Weights of a small transformer language model: vocabulary 32768.
MLP neurons of a small language model. Each row is named by its layer, matrix (gate and up: input weights) and neuron, and shows model dimensions 0-127. Each number is 200 + 30 x the weight over its row's rms, rounded and kept within 0 to 999. A neuron's up and down rows have the sign that makes its largest values positive.
Before each neuron's rows, "fires on" lists the tokens most often at its 100 highest values on Wikipedia text that the model never trained on.

fires on: " |\n", "==", "O", " par", "\n"
L4.gate268,198,178,229,195,206,222,204,172,230,204,195,145,241,151,209,188,205,164,197,225,208,260,196,216,144,216,220,189,201,188,251,198,193,158,205,196,197,199,207,218,271,179,241,211,264,221,235,205,255,279,203,194,190,214,146,224,218,200,194,221,170,186,204,231,216,200,214,218,223,163,148,200,189,219,239,190,156,205,245,182,204,203,150,159,232,238,173,178,212,262,188,242,211,168,166,165,167,201,231,172,234,173,216,208,222,170,209,203,208,192,203,143,250,190,200,216,157,152,179,224,218,173,227,231,183,161,233,232
L4.up268,224,201,203,230,168,182,227,199,185,171,243,195,239,173,188,231,149,160,234,232,213,229,144,191,203,189,232,243,156,241,231,259,193,146,239,271,253,159,198,223,269,214,226,206,186,153,145,187,199,177,170,200,159,141,206,229,244,242,186,191,196,170,179,200,130,177,213,191,217,184,195,209,161,172,232,235,175,222,204,191,189,185,207,207,155,203,218,232,191,222,156,141,206,146,165,199,184,211,102,162,215,180,220,182,225,192,220,202,217,170,210,189,145,256,168,178,202,247,247,174,212,186,210,227,251,158,209,257

fires on: " |"
L3.gate59,207,202,232,209,166,209,214,179,186,185,216,183,219,163,141,151,181,128,182,155,201,203,154,208,203,205,277,172,236,191,242,164,230,172,245,231,216,181,225,237,197,170,179,241,216,187,191,217,209,211,162,197,176,208,220,229,209,202,216,200,201,185,223,274,166,152,188,177,202,113,205,236,167,165,201,192,133,180,162,209,166,159,210,213,187,162,203,246,167,174,225,227,179,201,187,190,210,180,173,150,187,222,165,218,176,166,194,221,157,215,186,189,210,192,196,208,191,217,158,220,188,141,231,181,168,177,209,207
L3.up59,184,244,181,248,228,178,197,209,193,250,180,147,209,188,181,166,228,208,160,167,237,197,178,154,159,176,166,227,178,209,192,192,225,199,203,169,163,157,168,230,135,157,228,249,208,195,188,184,179,204,190,199,210,225,205,186,216,211,179,230,227,153,175,215,178,183,183,202,204,174,221,187,154,215,200,208,193,219,155,193,168,175,175,209,224,208,209,170,132,176,230,190,197,233,207,196,249,196,183,145,193,264,273,231,143,169,221,209,196,199,249,145,197,189,230,259,246,174,188,218,153,198,202,231,180,238,226,194

fires on: ",", " \"", " (", " Group"
L4.gate204,165,139,219,204,197,186,214,240,209,176,165,163,239,177,220,220,242,201,202,175,194,196,242,237,186,232,182,189,165,157,220,174,228,202,198,255,252,154,208,189,166,187,207,181,206,234,173,166,177,245,235,213,98,233,228,170,233,188,220,186,186,178,197,218,247,254,199,172,215,141,252,205,214,219,166,226,181,181,190,224,230,264,158,137,210,194,181,232,212,165,177,190,214,219,299,226,197,179,214,219,236,226,160,218,189,194,194,203,196,222,198,175,184,194,176,223,245,197,194,185,217,171,198,190,209,197,164,190
L4.up204,193,195,248,240,206,193,197,239,173,199,167,199,243,208,144,182,228,200,218,190,222,173,229,182,114,181,202,185,199,212,213,186,238,212,226,251,201,212,205,202,192,214,149,223,266,216,172,200,174,189,183,276,196,203,193,208,197,188,233,189,211,143,199,234,165,243,208,188,217,241,238,176,212,180,216,187,174,242,139,223,243,184,182,208,191,196,168,184,210,208,179,199,228,202,259,168,211,237,175,260,183,169,199,190,259,166,202,230,188,238,226,175,192,155,229,205,177,177,155,182,207,204,227,217,174,218,197,195

fires on: "N", " At", " International", " New", " Pal", "International"
L3.gate220,215,204,141,233,181,215,214,176,189,208,181,224,162,221,126,258,169,151,209,224,177,237,223,199,154,206,245,159,147,228,245,198,171,218,217,239,201,176,168,202,195,269,202,214,166,230,204,217,198,246,224,192,181,199,250,209,181,208,237,237,136,203,153,204,141,206,174,192,159,202,211,169,235,180,208,156,249,245,225,216,233,190,209,171,226,192,188,167,165,198,158,183,206,194,166,184,153,178,202,210,185,204,151,190,177,180,172,214,187,154,133,160,168,189,198,153,299,215,199,194,193,147,195,138,286,213,201,180
L3.up220,181,193,168,213,262,185,240,155,202,180,184,264,223,196,117,142,191,156,216,177,204,160,171,208,224,245,239,207,212,174,226,248,168,200,221,243,167,212,199,223,167,263,136,209,161,220,204,207,191,166,207,247,173,165,194,205,213,200,246,197,190,229,224,182,248,196,190,177,206,201,189,213,204,180,187,187,183,191,219,243,184,196,221,179,217,223,194,187,166,194,159,151,213,169,198,179,159,172,181,226,240,267,156,219,198,212,154,179,263,122,218,202,157,161,219,220,234,170,177,189,188,186,246,210,226,195,195,158

fires on: " ", " was", " to", "en", " |", " is"
L3.gate396,179,246,227,204,264,189,270,228,198,160,236,173,177,226,207,220,228,173,207,155,224,204,151,270,141,184,202,158,189,235,194,201,182,194,213,149,174,187,204,203,219,183,207,242,189,222,205,196,228,215,139,185,224,187,162,226,202,182,189,213,184,167,196,271,163,189,192,214,170,191,212,191,188,227,173,206,234,175,165,123,217,178,213,229,206,230,195,196,193,176,205,215,180,199,213,171,223,251,214,154,240,252,199,174,205,242,223,161,245,205,225,200,250,222,186,231,155,252,181,177,231,172,206,260,220,198,187,174
L3.up396,204,225,179,233,246,184,195,192,220,240,186,159,205,195,218,174,174,225,132,202,221,197,179,223,215,166,204,212,256,172,166,183,198,204,196,197,218,212,155,200,179,179,269,190,234,174,188,243,251,220,157,172,207,217,194,218,191,237,220,185,148,150,195,145,227,213,195,205,233,193,222,227,209,210,162,143,235,165,170,238,167,194,233,213,290,192,152,154,185,208,194,264,227,139,196,251,174,146,166,184,214,217,215,181,201,152,160,169,201,170,154,156,226,172,160,215,202,184,224,181,177,179,194,236,201,205,200,194

fires on: ",", " (", " as", " later"
L4.gate121,179,209,205,233,208,201,143,159,200,189,158,163,173,254,180,232,257,224,221,210,240,211,213,260,279,193,160,197,173,196,232,170,169,213,206,213,185,187,191,192,252,238,197,195,186,235,151,227,251,216,236,244,187,209,209,197,219,215,204,184,140,247,236,189,170,229,210,161,204,256,203,218,225,235,233,177,199,212,205,183,210,239,196,170,231,221,222,228,228,161,209,204,154,248,182,207,185,202,223,203,205,229,186,180,219,164,209,185,176,227,186,193,226,205,240,218,216,243,208,185,219,185,212,185,206,240,187,201
L4.up121,203,203,199,191,221,191,167,186,197,148,183,218,187,213,192,192,177,165,194,231,176,209,237,232,234,238,185,216,181,202,219,197,185,190,181,233,198,190,192,190,227,205,198,222,158,153,180,179,172,170,202,204,214,178,261,195,211,208,242,232,256,160,194,202,178,206,241,157,234,210,188,162,163,254,221,196,210,153,173,266,141,251,227,234,231,183,98,231,211,154,145,239,209,180,219,204,198,234,204,237,202,122,124,225,201,186,210,197,227,231,174,192,197,217,217,198,181,211,213,199,203,182,211,179,154,241,196,177

fires on: "G", "H", "-A", " we", "We", "A"
L3.gate271,171,206,244,163,225,199,190,231,198,180,285,214,211,207,205,186,199,253,226,244,198,227,153,198,191,175,145,250,241,267,189,178,176,190,234,229,167,228,211,196,175,196,179,194,199,179,149,184,243,190,215,210,203,176,189,170,221,219,159,187,203,230,180,207,168,225,212,238,167,159,188,186,244,226,175,245,181,231,143,194,170,201,215,179,237,198,190,218,221,181,293,233,223,179,258,157,222,196,215,175,184,200,202,168,212,193,217,229,156,167,199,178,184,287,243,193,162,232,211,193,175,214,191,232,160,231,192,193
L3.up271,192,173,231,145,223,179,209,204,219,217,238,169,271,246,207,191,176,222,150,264,169,207,172,173,218,184,169,215,208,227,179,156,250,190,216,235,181,228,196,229,213,207,186,175,238,197,116,229,200,224,181,209,150,155,230,264,242,228,200,114,198,210,240,170,203,141,152,182,167,230,135,245,254,225,190,240,206,200,199,240,209,188,224,250,191,225,181,232,214,179,224,179,173,167,216,195,168,209,214,184,189,152,235,216,194,209,234,192,181,231,199,214,229,204,235,167,206,208,230,186,214,208,164,193,198,238,228,175

fires on: " in", " on", " from", " of", "-"
L4.gate342,211,189,149,205,165,191,260,219,232,174,249,211,145,207,205,204,213,175,213,208,211,212,162,181,183,222,195,242,215,213,209,155,183,153,207,240,201,124,248,149,173,242,248,271,198,197,206,226,193,242,191,240,221,227,195,186,241,138,213,170,212,188,232,165,132,186,266,171,173,149,239,199,250,212,199,190,209,174,152,202,230,174,156,189,209,234,222,188,193,230,210,174,195,221,166,147,209,199,209,234,227,223,212,227,217,164,167,136,211,188,212,201,208,149,222,178,230,130,207,184,215,162,171,202,240,201,224,198
L4.up342,188,178,200,208,206,209,177,127,161,178,266,230,231,239,227,224,194,200,206,228,153,234,160,197,213,246,203,193,198,189,224,171,204,257,199,176,245,211,169,245,215,170,187,192,205,230,162,184,146,208,173,220,225,166,187,198,177,198,254,180,157,214,205,230,224,182,144,241,223,223,214,212,240,184,236,171,188,190,173,237,177,198,245,217,209,160,246,232,197,232,183,183,191,202,188,224,173,166,261,207,134,268,161,202,166,147,206,194,179,179,271,191,183,226,178,183,192,164,187,232,211,215,207,186,229,182,213,180

fires on: ")\n", "\n", " of"
L4.gate456,241,224,202,228,169,199,237,180,194,155,197,186,239,177,208,188,202,198,211,193,216,245,221,169,172,202,253,183,157,166,191,177,230,190,163,165,218,209,227,190,190,205,205,179,182,197,196,179,227,167,236,189,238,232,223,239,170,171,222,228,205,248,195,202,247,232,249,235,219,215,122,146,229,175,156,196,255,206,227,198,203,210,167,159,164,226,224,156,194,241,252,225,180,205,187,148,206,233,219,188,199,177,205,203,213,208,190,211,179,166,213,182,230,230,203,236,195,196,207,262,200,164,251,233,215,248,201,237
L4.up456,193,184,241,171,177,235,212,215,207,178,167,236,218,149,160,219,201,199,214,182,222,203,227,208,233,211,210,199,219,170,223,229,215,227,240,209,243,206,206,199,182,179,186,226,188,112,193,144,229,215,184,223,159,207,212,196,182,178,177,192,221,249,215,203,205,229,183,193,228,184,222,184,220,188,211,173,179,218,181,209,206,187,159,194,106,189,137,225,242,186,215,162,208,211,199,177,168,195,200,186,186,203,186,151,168,241,236,198,194,196,141,207,218,183,188,176,205,203,195,178,215,195,243,148,144,189,228,218

fires on: ",", "r", " (", "nd", "u"
L3.gate433,180,229,221,169,234,164,218,221,220,204,163,207,217,183,179,176,238,216,222,214,205,197,190,200,202,171,220,207,235,204,144,186,237,207,248,190,157,208,160,181,192,216,181,213,189,214,231,256,164,212,199,229,196,190,180,171,197,240,246,177,211,195,179,152,237,159,215,214,193,232,190,210,200,165,174,198,211,224,169,236,205,172,161,139,208,164,219,129,180,191,257,174,200,233,239,238,190,227,241,214,199,250,226,135,147,159,204,181,259,161,251,227,191,115,210,201,269,171,177,151,165,156,223,161,181,211,176,182
L3.up433,197,197,169,189,202,215,182,171,159,256,167,263,265,184,181,150,193,168,204,209,200,190,175,165,193,200,260,177,213,181,179,193,265,254,217,205,254,175,204,220,219,190,175,229,210,168,185,216,171,181,223,232,186,211,204,187,190,183,166,237,199,187,224,195,216,254,199,211,170,248,188,141,269,186,164,218,187,200,190,165,181,256,197,176,168,193,193,189,159,212,181,116,182,203,214,248,189,180,189,175,240,151,199,178,179,182,211,283,229,194,201,148,192,191,200,199,264,191,192,161,185,180,192,146,188,239,193,266

fires on: " more", " h", "H", " ab", "G", " over"
L3.gate471,224,191,169,162,188,126,150,259,239,223,168,170,249,174,210,184,171,178,225,165,170,247,201,190,167,190,188,222,151,225,231,213,181,229,204,228,110,201,237,195,174,184,199,220,149,240,146,175,206,191,195,263,234,187,136,206,163,228,165,208,237,199,179,170,213,172,139,194,202,153,258,201,195,228,179,251,227,202,191,181,256,226,194,162,183,163,205,230,211,179,209,212,210,174,205,239,178,245,226,210,230,188,227,214,196,219,183,209,228,235,169,224,191,220,215,173,176,253,185,180,172,207,202,149,207,168,242,178
L3.up471,187,159,194,205,191,210,155,263,246,225,224,181,211,240,216,233,213,182,213,224,284,215,178,204,134,220,192,177,214,229,178,193,238,213,189,181,208,205,205,190,179,163,181,257,204,244,141,189,232,228,212,224,186,182,148,163,189,210,162,194,186,224,200,172,205,184,116,169,193,177,244,194,184,206,148,187,190,224,221,194,221,276,211,209,242,206,214,198,190,201,195,193,169,151,155,238,196,194,190,163,216,176,240,178,250,185,221,206,176,186,198,210,147,155,186,200,200,264,189,208,205,196,194,199,178,180,235,251

fires on: ","
L4.gate163,214,181,231,174,200,183,178,194,214,149,181,214,223,180,259,143,218,190,204,246,211,157,208,154,200,186,165,173,209,195,244,199,218,220,256,239,183,192,120,158,165,238,205,202,151,213,186,181,228,199,205,217,186,204,212,178,184,170,203,137,180,187,192,259,121,230,219,223,225,234,157,202,216,206,174,206,188,195,235,213,201,186,223,188,196,179,179,223,228,179,175,219,227,236,196,184,173,215,201,226,97,212,176,191,161,241,193,222,222,195,264,201,201,210,211,274,232,223,199,223,220,206,201,195,208,168,258,201
L4.up163,141,222,209,167,241,206,155,208,229,241,225,158,131,210,214,221,276,212,202,190,226,206,147,190,194,163,153,219,222,209,194,205,144,177,215,227,211,186,216,205,189,234,196,176,215,174,176,236,245,232,204,234,188,159,181,231,208,246,227,173,163,186,187,211,193,231,228,179,187,184,194,199,219,149,195,189,187,194,230,164,194,206,180,190,224,192,201,202,136,184,168,246,196,182,223,195,191,239,197,180,161,233,217,247,240,246,214,138,178,182,240,222,172,245,191,148,166,230,212,211,177,251,219,178,204,170,217,198